python train.py --n_layer=10 --d_model=256 --n_head=2 --n_kv_head=2 --head_dim=64 --d_mlp=704 --vocab_size=1231 --activation="reglu" --norm="layernorm" --norm_place="peri" --norm_eps=1e-05 --positions="rope" --rope_base=10000.0 --rope_fraction=1.0 --qk_norm=true --attn_scale=0.176 --bias="none" --tie_embeddings=true --parallel_block=false --extras=["capped logits"] --init="normal" --init_std_qkv=0.0217 --init_std_o=0.00687 --init_std_up=0.0217 --init_std_down=0.00293 --optimizer="adamw" --lr=0.00141 --beta1=0.9 --beta2=0.95 --weight_decay=0.06 --lr_head=0.0128 --warmup_steps=588 --schedule="wsd" --decay_fraction=0.326 --decay_shape="linear" --final_lr_fraction=0.0 --batch_tokens=[16384, 32768, 49152] --seq_len=256 --doc_mask=true --train_tokens=223300000 --steps=7309 --dataset="wikipedia_en"
MLP neurons of a small language model. Each row is named by its layer, matrix (gate and up: input weights; down: output weights) and neuron, and shows model dimensions 112-175. Each number is 128 + 24 x the weight over its row's rms, rounded and kept within 0 to 255. A neuron's up and down rows have the sign that makes its largest values positive.
Before each neuron's rows, "fires before" lists the tokens most often just after its 100 highest values on Wikipedia text that the model never trained on; "fires in" lists the words (lower case) most often at its 100 highest values on Wikipedia text that the model never trained on.

fires before: "ic", " of", "e", "l", "ed", "ical"
fires in: "music", "member", "museum", "move", "moved", "muslim"
L2.gate561 [111 131 140 130  91 164 128 111 134 121 133 134 108 112 185 172 129 137 105 179 124 122 143 110 115  86 160 145 139  98 114 152  87 139 122 124 159 106 133 177 114 120 117 136 101 112 151 129 143 128 167  99 150 132 158 117 106 125 127 126  90 143 107 172]
L2.up561 [125 115 126  96 132 117 155 115 118 138 150 141 174 132 147 135 193 125 115 127 124 103 143 110 151  81 146 113 108  96 102 109 155 137 135 155 130 103 121 126 115 124 124 130 119 163 120  95 121 151 143 126 131 153 128 147 118 123  83 108 144 106 113 115]
L2.down561 [111  82 110 108 106 120 123  98 151 134 147 144 102 164 124 127 138  99 157 155 106 154 162 140 140 123 155 160 172 102 100 139 145 133 124 128 135 103 138 123 131 130 161  78 172 165 105 137 109 146 115 114 122 140 148 163 109 107 101 162 130 170 155 146]

fires before: "b", "ber", "mer", "i", "an", "er"
fires in: "number", "summer", "semi", "assembly", "senior", "ensemble"
L3.gate209 [120 146  72 134  93 124 111  95 145 149 141 153 113 122 126 112 142 106 119 121 155 127 140 125 156 156 154  84 165 111 129 152 131  62 141 148  96  84 137 148 112 145 154 135 139 145 144 130 151 104 140  89 110 156 141 161 127 108 134 117  80 109 143 143]
L3.up209 [ 91 148 134 134 173 132 154 158 132 153 118 111 119 107 137 100 144 154 109 129 138 125 155  99 111 141 102  67 107 124 116 140 144 126 200 133 163 158 145 141 134 146 130 125 137 126 126 134 159 162  85 108 112 176 133 161 118 140 159 102 146 125 105 137]
L3.down209 [ 81 151 133 106 109 145 111  97 103 124 141 128 130 110 103  94 130  88 146 118 134 142 109  80 128 133 146  76 164 102 141 102 150 129 145 100 133 154 120 119 120 120 122 121 111 139 131 126 142 134 125  95 145 105 148 128 136 110 123 135 130 136 162 108]

fires before: "ary", "d", "ru", "ow", "op"
fires in: "february", "fields", "development", "fellow"
L2.gate336 [123 115 147 159 161  79 156 145 112 117 143 130 200 151 129 108 147 129 141  97 119 109 110 147 163  91 121 110 126 171 134 166 144 112 153 149 141  95 117 122 135  80  85 146 111 137 165 119 171 127 145 137 150 178 121 100 123 123 198 114 149 114 132 133]
L2.up336 [114 181 162 114 107 134 126 162 120 126 113 110 128 125 122 139 122 123  83 148 155 144 146 115 100 119 146 118 153 139 135  98  62 107 141  90 138 134 132 166 138 155 160 145 142 115 127 133 133 153 115 150 129  88 154  94 135 110 115  95 120 113 163 117]
L2.down336 [164 160  87 151 128 120 131 120 141 146 152 161 138 153 159 117 136 129 104 113 122 160 141 158  86 135 170 111 147 132  81 114 115 106 102 146 107 146 112 119 137 123 124 131 151 126 132 113 153  88 129 112 152 153 116 140 119 125 127 136 133 102  97 195]

fires before: "ory", "ric", "or", "ri"
fires in: "history", "district", "historical", "historic"
L3.gate167 [ 99 160 113 142 123 157 129 133 115 119 186 128 118 143 125 162 170 127 142 123 105 119  98  97 149 123 103  50  88 137 112 125 153 166 136 162 128 102 133 143  94 151 123 137 123 119 121 117 148  97 114 126 170 140 123 168 108 111 110 155 111 118 135 131]
L3.up167 [152 151 103  99  97 145 144 132 133 101 169 132  69 118 116 167 140 112 142 177 144 120 111 125 147 106 117 110 100 159 119 167 100 155 109 120 145 124  86 137  99 160 122 119 141 146 132 109 107 120 117 141  98 133 140 147  98 147 134 113 134 155 128 134]
L3.down167 [131 138 147 139 125 127  99 179 113 140 137 113 134 147 144 110  93 155 114  99  99 121 121 134 192 153 124 160 140 145 141 149 119 136 135 162 126 145 104 119 133 164 128 113 116 135 130 133 137 117 152 129  96 108  99 133 136 103 154  86 138 139  85 151]

fires before: "man", "rit", "m", "i"
fires in: "germany", "german", "territory", "territories", "term", "her"
L3.gate569 [100 108 149  88 121 177 142 138 146 122 133 107 176 134 148  76 130 113  85 153 162  97 156 100 139 155 115 130 122 132  79 153 122 148 131 109 126 133 131 146 115 119 122 133 171  89 141 153 160 169 162 124 174 181 102 115 125 126 137 139 104 112  84 145]
L3.up569 [112 141 148 102 131  77 147 114 128  93 139  92 164 135 116  81 132 100 125 130  94 158 162 159 146 107 131 135 105 155 110 121 136  88 113 128 128 100 122 114 140 125 141 131 155 132 115 127 152  89 153 162 173 158 148  97 147 106 112 139 143 124 168 139]
L3.down569 [109  98 145 128 130 146 168 123 111 130 106 107 154 103 123 153 126 135 112 128 146 193 111 138 127 144 119 153 170 120 135 183 152 129  99 117  76 153 105 112 131 109 121  64  89 160 102 123 150  96 118 150 149 117 176 126 140 129 153 129 119 138 124 104]

fires before: "ord", "ased", "is", "ember", "e", "id"
fires in: "records", "released", "decision", "december", "release", "greece"
L2.gate597 [112 164 110 144  88  92 123 113 110 164 117 125 112  99 166 149 132 147 111 148 104 109 142 140 138 103 124 156 124 178 144  94 118  72 139 120 136  84 137 142  77 169 159 178 135 153 167 130 131 138 181 139 125 136 117 183 103  92 198  82  94 117 183 162]
L2.up597 [147 139 129 106 131 137 122 124  81  78 134 114 167  97 116 119 109 123 105 115 151 137 213 130 119 153 144 157 138 179 152 121 107 128 166 140 142 106 139 145 129 148 119 117 143 114 126 156 127 145 126 114 123 141 157 138 175 137 156 133 115 113 135 130]
L2.down597 [121 130 146 130  94 123 174 135 134 103 156 115 134 144 100 149 152 127 111 118 106 173 130 118 101 119 141  94 117 146 148 135 126 130 168 132 102 136 129  96 166 158 114 139  92 138 117 174  90 104 170 104 107 172 137 133 113 123 121  68 116 155 142  94]

fires before: " ", " the"
fires in: "april", "september", "until", "june"
L2.gate470 [104 134 109 150 131 128 131 154 165 125 152 169 176 127 138 115 168 112 100 116 161 109 110 108 195  95  76  75 157 133 138 133 139 110 111 109 115 127 130 117 117 130 144 146 147 166 118 137 136 111 163  91 137 138  91 143 133 119 127 102 113 145 109 131]
L2.up470 [126 129 140 157 109 141 137 171  92 107 116 119  42 116 115 131 124 108 125 139 160 125 127 136 110  75 123 186  65  73 100 117 114  90 125 147 143  84 120 168 129 105 160 117 122 144 140 119 154 148 121  91 128  88 111 121 139 141  90 121 145  80 134 155]
L2.down470 [121 138 116  82 136 153 100 161 111 122 129 103 137 121  90 109 112 145 136 116  78 138 146 159 140 118 114 137  79 156 111 113 124 151  98 127 165 131 139 158 148 140 102 159 127 129 145 125 139 113 141  80 116 113 141 118 106 131 134 130  93 129 123 121]

fires before: " ", "ember", "is"
fires in: "april", "september", "life", "august", "joseph", "memphis"
L4.gate565 [144 192 131 170 135 119  98 170  96 135 117 139 128 130 136 122 138 109 123 109 113 120  98 183 159  90  79 131 112 136  93 145 146 148 133 140 154 138 112 154 147 127 153 175  80 139 111 153 169 158 115 107 163 119 115 132 153 114 108 139 139 111 168 114]
L4.up565 [ 96 136  76 137 107  96 150 103 157 109 159 144  90 138 142 137  88 121 129 122 154 154 154 158 152 100 127 141 104 117 115 168 131 132  93  93  89 119 133 120 103 163 145 166 122 115 133 115 106 114 152 136 141 112 138 157 123 187 152 102 117 131 126 101]
L4.down565 [125 144 142 133  92 148 127 119 176 113 106 168 150 149 135 163 129  80 109 124 106 155 139 135 118 115 181 101 122 151  87 118 150  80 126  84 152 152 121 122  80  93 124 124 143 122 139 120 126 169 156 114 140  96 156 103  92 116 185  97 102 114 105 109]

fires before: "ge", "x", "id", "v", "y"
fires in: "college", "cleidion", "alexander", "elevation"
L2.gate693 [125 133 144 117 157 124 114 120 121 130 135 133 105 100 174 180 133 127 121 176 133 123 139 115 134 130 123 141 133 199 134 103 152 137 173  94 115 149 101 120 165 125 141 150 107 120 135 162 114 167 102 110 155  83 125 143 177 155 136 146 138  98 121 144]
L2.up693 [147  91 103 107 154 171 183  93 145 142 114 130  82 160 161 156 102  97 149 151 108 165 166 104 130  81 146 117 100 139 124 170 143 110  95 147 129 122 119 126 178 132 170 158 122 110 126 149 119 137 130  93 119 110 137 126 146  76 156 160  84  90  94 104]
L2.down693 [176 129 112 116 103 138 121  98 170 151 133 134 108 123 122  93 163  87 153 117 114 143  88 140 137  78 201 132 136 115 129 116 147 116 138 176  96 119 131 114 113  74 111 134 134 110 133  81 118 117 123 143 137 144 114  97 155 177 173 124 110 112 121 156]

fires before: "ough", "own", "it", "}"
fires in: "known", "through", "2", "throughout"
L4.gate682 [152 108 113 112 129 134 129 126 130 120 123 137 108 138 150 112 159 171 133 140 165 143 119 138  67 139 119 159 138 155 165 134 155 136 111 107 125 136 142 163 138 100  54 107 121 143 120 122 141 155 170 108 176 152 129 123 155 138 117 136  91 132 112 132]
L4.up682 [168  82 148 141 124 144 107 176 144  92 103 122 168 126 138 132 139 127 112  98 124 171 141 122  92 128 121 140 150 188 142 142 126 117 127  96  99 178 145 119 136 105  92 123 116  97 129 149 127 157 147 162 139  97  80 162 162 117 142 127 172 129 137 122]
L4.down682 [118 133 130 106 101 117 122 110 145 116 109 117 135 151 110 105 110 143 140 107 164 128 129  94 152 154 154 137 106 132 132 128 139 166 109 123 147 125 157  92 167 148 151 130  80 141 121 109  82 132 148 127 178 126 134  68 109 144 148 114 162 177 140  67]

fires before: "man", "ies", "ld", "b"
fires in: "series", "german", "germany", "world"
L3.gate454 [ 91 128 113 137 114 149 107 118 152 132 120 145 170 139 155 117 147 116 123 143 155 119 132 135 143 154 122 148 129 143 126 122 151  97 160  98 112 135 152 147  67 113  55 132 150 171 155 141 110 143 139 124 181 172 151 174 182 128 149 110  96  94 133 127]
L3.up454 [ 93 133 110 115 127 121 134 137 128 114 104 128 133 168 113 142 157 134 118 167 121 137 124 120 103 110  89 108 131 120 125  84  98  99  93 126  95  96 138 114 142 169 186 106 114 132 195 132 131 119 133  95 146 134 116 166 148 156 140 139 102 143 107 151]
L3.down454 [158  84 138  97 109 130 154 107 111 129 149 126 178 117 153 134 134 142  91 124 125 131  93 116 122 155 175 175 156  89  83 139 135 109 106 142 135 139  79 130 114 125 112 108 111 181 112 143 154 103 110 139 157 132 143 142 171 165 157 132 123 170 114 104]

fires before: "y", "ry", "r", "al", "ed"
fires in: "country", "county", "century", "cultural", "current"
L3.gate100 [ 92 116 136 126 156 110 156 173 133 125 131 191 115 136 138 113 159 110 120 125 120 132 112 110 107 124  94 133 143  95 139 134 133 137 127 165 114 176  95 107 124 142 102 161 128 172 135 141 127 152 134 110  85 108 170 124 114 100 172 106 129 161  75 105]
L3.up100 [114 136 116 122 105 155 132 120 178 109 128 170 141 145 141 154 152 138 120 133 136 149 156 110 146  83 134  90  85 121 141 135  90 115 103 159 109 136 105 150 112 175  72  96  85 115 104 109 120 158 118  75 167  98 154 163 100 129 115 119  73 168 163 116]
L3.down100 [109  95 170 119 151 100 155 141 149 144 130 121 137 138 103 119 141 137 132 181 136 107 125 127 139  98 141 142 190  98 122 105 148  98 120 151 144 122 133 133 112 106 117 181 136  78 128 124 118 167 129 115 108 126 103 121 142 110 139 138 119 125  87 133]

fires before: "el", "op", "ic", "ice"
fires in: "development", "developed", "developing", "developer", "device"
L3.gate189 [133 169 128 116 129 110 141 120  71 141 158 132 120 151 173 111 132 118 164 145 135  70 125  87 114 108 116 129 147 173 136 126  97 123 166 146 134 115 133  96 174 116 140 161 137 124 151 106 161 104 115 110 140 109 128 149 181 132  93  76 128 119 138 147]
L3.up189 [136 103 143  95 126 124 140 155 129  80 126 116 150 115 139 126 124  76  96 124 119 169  74 137 118 186 151 131 136 122 150 116 169 160 157 152 169 103 146  92 114 101 140 157 148 123 121 127 154 123  97 145 174 128 147 124 163 131 146 148 150 100 123 148]
L3.down189 [115 165 143 109 118 103 153 152 119 156 129 113 161 151 129 160 138  65 118  75 136 147 142  94 123 174 170 138 116 168 154 143 133 149 163  92 111 138 182  87 137 138 121 128 138 144  91  68 135  81 134 189 124 119  89 137 121 153 141 149 135 135 147  95]

fires before: "we", "b", "es", "ly", " was"
fires in: "between", "size", "basketball", "previously", "houses", "various"
L2.gate507 [112  98 130 145 114 131 123 143 121 156 136 119 126  97 159 126 133 141 156 136 113  94 116 137  81 134  73 132 123 170 124 182 137 118 150 149 110 138 122  69 120 130 104 142 108 150 123 128 140 143 152 125 138 148  94 119 121 160 141 109 146 129 154 139]
L2.up507 [ 84 132 106 113 132 109 126 126 128 154 138 157 119 106 125 119 135 126 153 150 133 114 148 157 125 116 106 111 135 127 134 166 149 113 137 116 115 120 133 139 121 134  80 119 140 112 134 130 115 116 140 111 126 127 110 138 187 157 136 192 124 136 118 120]
L2.down507 [133 144 117 118 149 112 119 182 133 116 144 142 151 174 109  98 133 152  83 161 124 165 146 137  92 113 162 142 126 171 138 165  90 155 106 116 116 161 135 104 125 119 125  85 157 152 121 138 107 149 120  88  71 154 116 133 107 115 134 142 146 140 117 113]

fires before: "ch", "il", "k", "c", "ath", "ia"
fires in: "march", "on", "april", "mark", "marathi", "maria"
L3.gate112 [ 87 144 189 103 145 121 120 125 110 138 179 118 103 104 156 175 124  91  90 100 146 114  99 104 157 116 117 133 143 167 123 151 130  77 148 129 167 147 134 120 129 150 150 145 162 120 152 124 143 121 155 142 130 122 145 132  60 100 123 118 130 146 147 108]
L3.up112 [110 152 133 123 115 135 116 146 118 172 128 109 100 131 124 180 157 128 126 141 160  97 114 126 143 155 112 140 151 166 146 171 114 132 132 154 134 107  89 121 149 135 141 163 118 128 194 136 136 126 108 169 121 117 130 165  84 138 104  86 123 131 180 134]
L3.down112 [ 95 102 175 107 113 124 121 148 136 121 112 105 133 153 139 158 132 110  84 124 108 103 119  96  83 156 108 143 102 158 140 160 152 136 163 102 167 105 122 149 132 118 177 131 140  85 151 179 126 135 169 150 115 157  86 112 125 110 109 176 159 121 154 117]

fires before: "ry", "y", "ain", "s", " for"
fires in: "country", "county", "rock", "rocky"
L2.gate80 [119 102 119 114 115 143 100 134 143 132 145 151 102 129 161 113 157 146 129  82 153 127 121 112 159 174 142 127 105 100 114  95 113 105 161 144  96 124 131 150 173 110 106 161 145 118 157  90 114 105  93  89 166 121 144 103 114  93 118 103  95 116 100 169]
L2.up80 [ 74  99 106 152 124 150 130  92 127 165 110 162 134 186 128 128 138 118 172 136 146 104 128  97 112 125 116 154 128 104 112 137 150 117  88 123 152 117 104 143 110 142 151 154 129  88 112 135 135 165 126 110 102 140 125 129  98 111 120 151 124 110 175  81]
L2.down80 [148 111 186 143 102 103 106 144 136 162 106  96  91  97 122 135 132 105 148 111 167 127 122 128 125 127 100 122 146  90 147  86 120  82 153 201  95 152 121 196 120 171 161 127  78 126 137 121 137 128 112 102 124  84  93 128 136 149 121 169 117 136  94 130]

fires before: " the", " by", "th", "ey", "t"
fires in: "of", "joined", "built", "money", "by"
L4.gate30 [150 100 140 135 117 147  99 143 123 158 111 114  85 119 145  92 164 143 136 147 126  94 142 135 145 111 137 139 122 141 156 155 114 111 118 110 129 107 146 105 158 102  83 106  87 103 175 159 169 130 178 138 150 101 146 140 129 119 123 137 143 128 148 120]
L4.up30 [146 119 133 123 161 134 124 139 148 119 160  96 107 133 125 139 102 150 133 138 135 118 176 135  85 143 132 140 111 128 153 111 128 116 115 151 164 106 114 130 112 156  90  80 137 155 103 121 118 134 156 127 137 131 126 127 107 119 152 132 138 143 121 131]
L4.down30 [122 118 125 123 110 132  91 128  95  90 100 166 124 143 123 133 116 177 149 114 171 163 101 133 143 138 110 115 127 167 154 122 148  82 108 122  97 127 101 125  96 109 171 137 136 126 117 135 137 107  78 143 132 123 126 125 153  91 148 101 135  95  75 123]

fires before: "ond", "ies", "re", "y", "ents", "io"
fires in: "second", "study", "students", "studio", "studies", "student"
L3.gate682 [147 172 137  91 129 107 109 135 109 105 108 149  92 117 166 113 130 161 108 125 158 114 148 138 133 100  79  80 133 141 128 128 142  92 123 112 144 149 137  90 126 138 128 132  68 125 132  88 168 140 129 128  96 147 135 167 127 144 162 134 110 110 150 152]
L3.up682 [169 116 163 129 141 127 128 157  91 159 122 171 153 144 122 177 118 181  79 109 121 139  92  82 166 132 151 112 128 144 125 139 138  97 121 134 145 125 117 119 100 110 151 109 141 115  84 150 175 117 145 125 114 151 187 105 124 156 106 104 142 131 100 105]
L3.down682 [149 144 108 128  94 122  94 160  83  83  97  85 126 115 163 164 115 119 126 142 158 100 127 120 160 136 159 113  89 151 141 135 160 122 142 113 130 176 118 149 121 175  96 146 183 110 117 140 136 139 130 138 140 148 126 136  90 122 114  97 138 156 127 123]

fires before: "ory", "or", "an", "es"
fires in: "history", "post", "historical", "host", "humans", "home"
L4.gate172 [145 102 121 174 148 108 109 146 155 134 109 152 127 139 199 128 144 104 102 178 131 125 133 106 117 109  92 128 108 166 106 120 168 148 104 127 126 118 129 136  99 147 114 114  86 105  76 118 146 154 115  79 132 107  75 135 112 124 142  88 102 130 103 165]
L4.up172 [127 122 121 106 144 125 126 160 133 149 130 124 154 179 133 128 137  77 132 117 134 178 110 158  99 126 120 118 112 106  98 139 156 119  96 130 150 163 114 105 122 131 147 125 142 128  97 154 108 108 107 108 143 159 110 112 159 126  68 131 194 138 149 134]
L4.down172 [105 134 126  88 127 173 156  92 104 119 154 121 123 131 164 155 143 119  84  92 122 140 150 135 105 141 159  87 142  99 109 128 110 138 107 148 115 107 127  91 126 122 114 176 123 134 130 106 162 145 180 122 130 150 125 144 162 120 106  95 117 151 154 191]

fires before: "ver", "ason", "lect", "as", "e", "v"
fires in: "several", "season", "seasons", "selected", "seen", "see"
L3.gate349 [115 136 142 121 107 126 115 158 146 101 138 139 150 151 128 119 158 146 178 104 123 107 119 125 108 144 115 135  95 141 107 118 139 117 149 186 162 132  81  95 129  94  64 149 115 138 128  97 138 136 165 135 135 151 166 161 136 108 109 146 112 126 142 146]
L3.up349 [161 140 136 104 134 104 110 118  71 175  82 186 115 100  98 139 133 149 167  93 127 171 177  95 174 121 129 136 106 130 157 127 121  83 127 129 112 131 126 172 142 131 166 127 152 117 164 102 115  80 113 132 142 116 108 104 125 102  75 143 144 104  69 146]
L3.down349 [126 116 116 104  75 122 100 153  93 109 117 114 123 114 124 128 153 151 145 108 125 172 117 115  89 152 143 134 132 141 131 142 134 144 115 161 111  99 110 120 118  91 122 150 160 124  86 101 147 117 131 128 171 126 156 164 150 152 112 131 164 130 137 173]